From a checkpoint of a small transformer trained on Wikipedia: a variant of Muon for these matrices.
MLP neurons of a small language model. Each row is named by its layer, matrix (up: input weights) and neuron, and shows model dimensions 64-191. Each number is 128 + 24 x the weight over its row's rms, rounded and kept within 0 to 255. Numbers have three digits each.
After each neuron's rows is what it responds to, as a language model described it from the Wikipedia text at the highest values.

L8.up106:141087109100099129151190120103125129126131152136107136171099100129149137126106157157130108115119117156134128136103137130144131172139093121121150088120107132097082090108131101145096125139073117121184153157101126113121128118170145161126140173145149121114109104092119123172086130139112145155140181184113115160144157123139158118115136126123168162102161153097147096114142119049159128135115
Description: Table headers and abbreviations

L3.up229:133164106184118147120128074146123154133175110136159134169109150102129136134134100110130148127154113132114136110142153162139110080127119132108102121112145100124148079144117129096123091165144147128100133139115134092149116149115115170102125160136089146143102111139136112120122089099134135120111147159174102101139129133106140086147157109138149159134107178129135141105100102115152096152180
Description: Mid-word "l" fragments

L3.up240:107097095150141143113123116123080161101145145139161105148138138163145150091082110104085160138156120118092146105093102202128106125134142123121129153121191101094103142172087140115096163098131142156110097089132166089150125165100132106159157110142153124121139102169143124123116105107137095186119125144111159145127134158135148130117120102083108123148121134129139171082117109127145125144117
Description: Preposition "at" and "t"

L8.up563:126118157158118132104147136095129158127148102133172097155113095112120147180141134124100139153125102101130126131103112146163085146145117101112099155133111136138134173111087147166184128102138080145118108132143111127126091144118113126127178103105134170132150145144143132104114087126116118092123133119146112128113127112154135164112079137160115143148130121111141102158090178152096147117097
Description: Before a named place

L3.up612:124104155141148132131133144136145087128122126125104103109066167143114135142099145117113110128162131148118111148143095130133088158098139128101133158104134162140115140145121132129057138144112090133129124131088126130114094155165168154142143122137120136147126103132138146199138114106138136149121123160143100131171101133175176129145124132144101197104137113161178117118109129145128128163159
Description: Sentence-initial time connectives

L8.up49:167137100094089087121140105075145108101146172141102148134124153110085162157155172123116104091076141115100125131133176181142124110142123127146139094095125134106125163142120150132149112131125098169138158157145148142088122143137111111150103118119128098090103152132132137116081160122146187101128124138128132113140145188132176149129132107170121123136095148127092132159109100139115134113125
Description: Narrative object and date tokens

L2.up121:125163094142118125117163139104095118136147175142082134164120137090142115128143141152087123149130135107110101140168134105150097118135164128118136085090179134107128115093131160121140129143123142104144169162087137139077130145114067136119106082156113159119124131126081118117136174112154138122085117126149181103168125103165158138093145118101116127150147142133113167123147098146117097115145
Description: Word-initial Ph/Sc fragments

L2.up574:149150129090149113166119118122131123125140097125128117176114126159126114151155138122111187106123153098099137131139157154127138113122126110096104099112146105122095088119161131133103134105147187103175143161110121163130072113082108149129136127148110161153140077091122138125142135173149162146118119178148133115147115111104147184157114113129145118151105154121117136110168157114180137112136
Description: Word-initial fragments p/pro/qu

L3.up159:140147092139126111136116092082106101101124136126106099124135130131114115088108134122145081113136145158063124093174139170118096148082191109141140112110123108130076095101136161153124137192144128132156152156147178097144100148122142148143162150129121123112156135124113096142124143118134117148157125117104125128163141123145103151141077107158114148118139165183135096170075096139139125145155
Description: Sentence-opening adverbial boundary

L3.up469:113134116177154114114126113078102125142163096156083081162084156116137127083111106134149151132125138142127107115134109137109143094112075143108079155136116133107093130112134114145134107098096132119111106165160113132132117150147130132141113068185158108137147144127075131158162144101150143166117132110152118126138108113117170145128130139150134129126138116123118100108092100090116232105166
Description: Relational noun continuations

L8.up312:126126116123146131123074117079142077129131095093124090133132120118154120144125128133095118109147126125128109123111163099165151106120138091144118074102125147121117145121166131096094105124165104164137167158152115086154105103079139136140075094148139106099108132108135156121159160144130081080149091107187132177132120098122134136135135165138117112131115107144108125109083159135115146156121
Description: Second subword inside words

L2.up111:121099154152167113127148111085148113090112143063162123118131154127140172103160125135133107180113177168119134126107123124162104141145143117129079125133136074091123152161111151125152142134151157146094117108129137104132144153132135134130133085174109132145085126175106156135113122090128139118132146109104159147093107126109102123167128124112137153124110141146122174133106125084154141153113
Description: At and word-starts

L2.up381:114115100114088115143129110173154139142114111128132132180174124111092158117127119129109133113127088139131156136138102129114121074121155130079132147108144112112151142134069116142137145120149104109111050153069100184118171164095118099121107141123150125083137154099123121140139111105131099078085104117143127111145121117193143160138092109170124151184146118105171143127121141143161172163159
Description: Preposition "of" in names

L8.up353:110094173164090090142150136118113119128134127111140125121113145140072106097122151131138141103132105107164141133162097125113105077124114098110128106113134119103145095155124127149153095106125161162157102136157107111138100130132121122171182113135178111113126138092143158138145187133104185110126129172139154099107131076099104138140124109087151112097127140130168145121138155160155123115148
Description: Mid-word pieces, connective words

L3.up335:147112070109104150122145114120125124110124149163115150127142106102140147153123152115101140122109153104116140182140116094090129134111116135156080127159152136139108138204172120147091115124092118090188150132148089118185158127131110075127159147077128135144133148114153146142109136156123116126126114131121103142113071106127145136100126094126172089112118124079168175107163131156148106101119
Description: Post-copula predicate start

L2.up678:116104065109121136102129083106156164140106129113137181128123103158118111140148144167129153128178106134108101117160152107124123148118132093124169144116147141090142118139138146156128087163094118160105114116129144162093119094086074167169150151137095141068130082158114083155148120101129115162121140135142128164141118183121096172143149107127097124162134155166164132156116141127118113127136
Description: Abbreviation periods after initials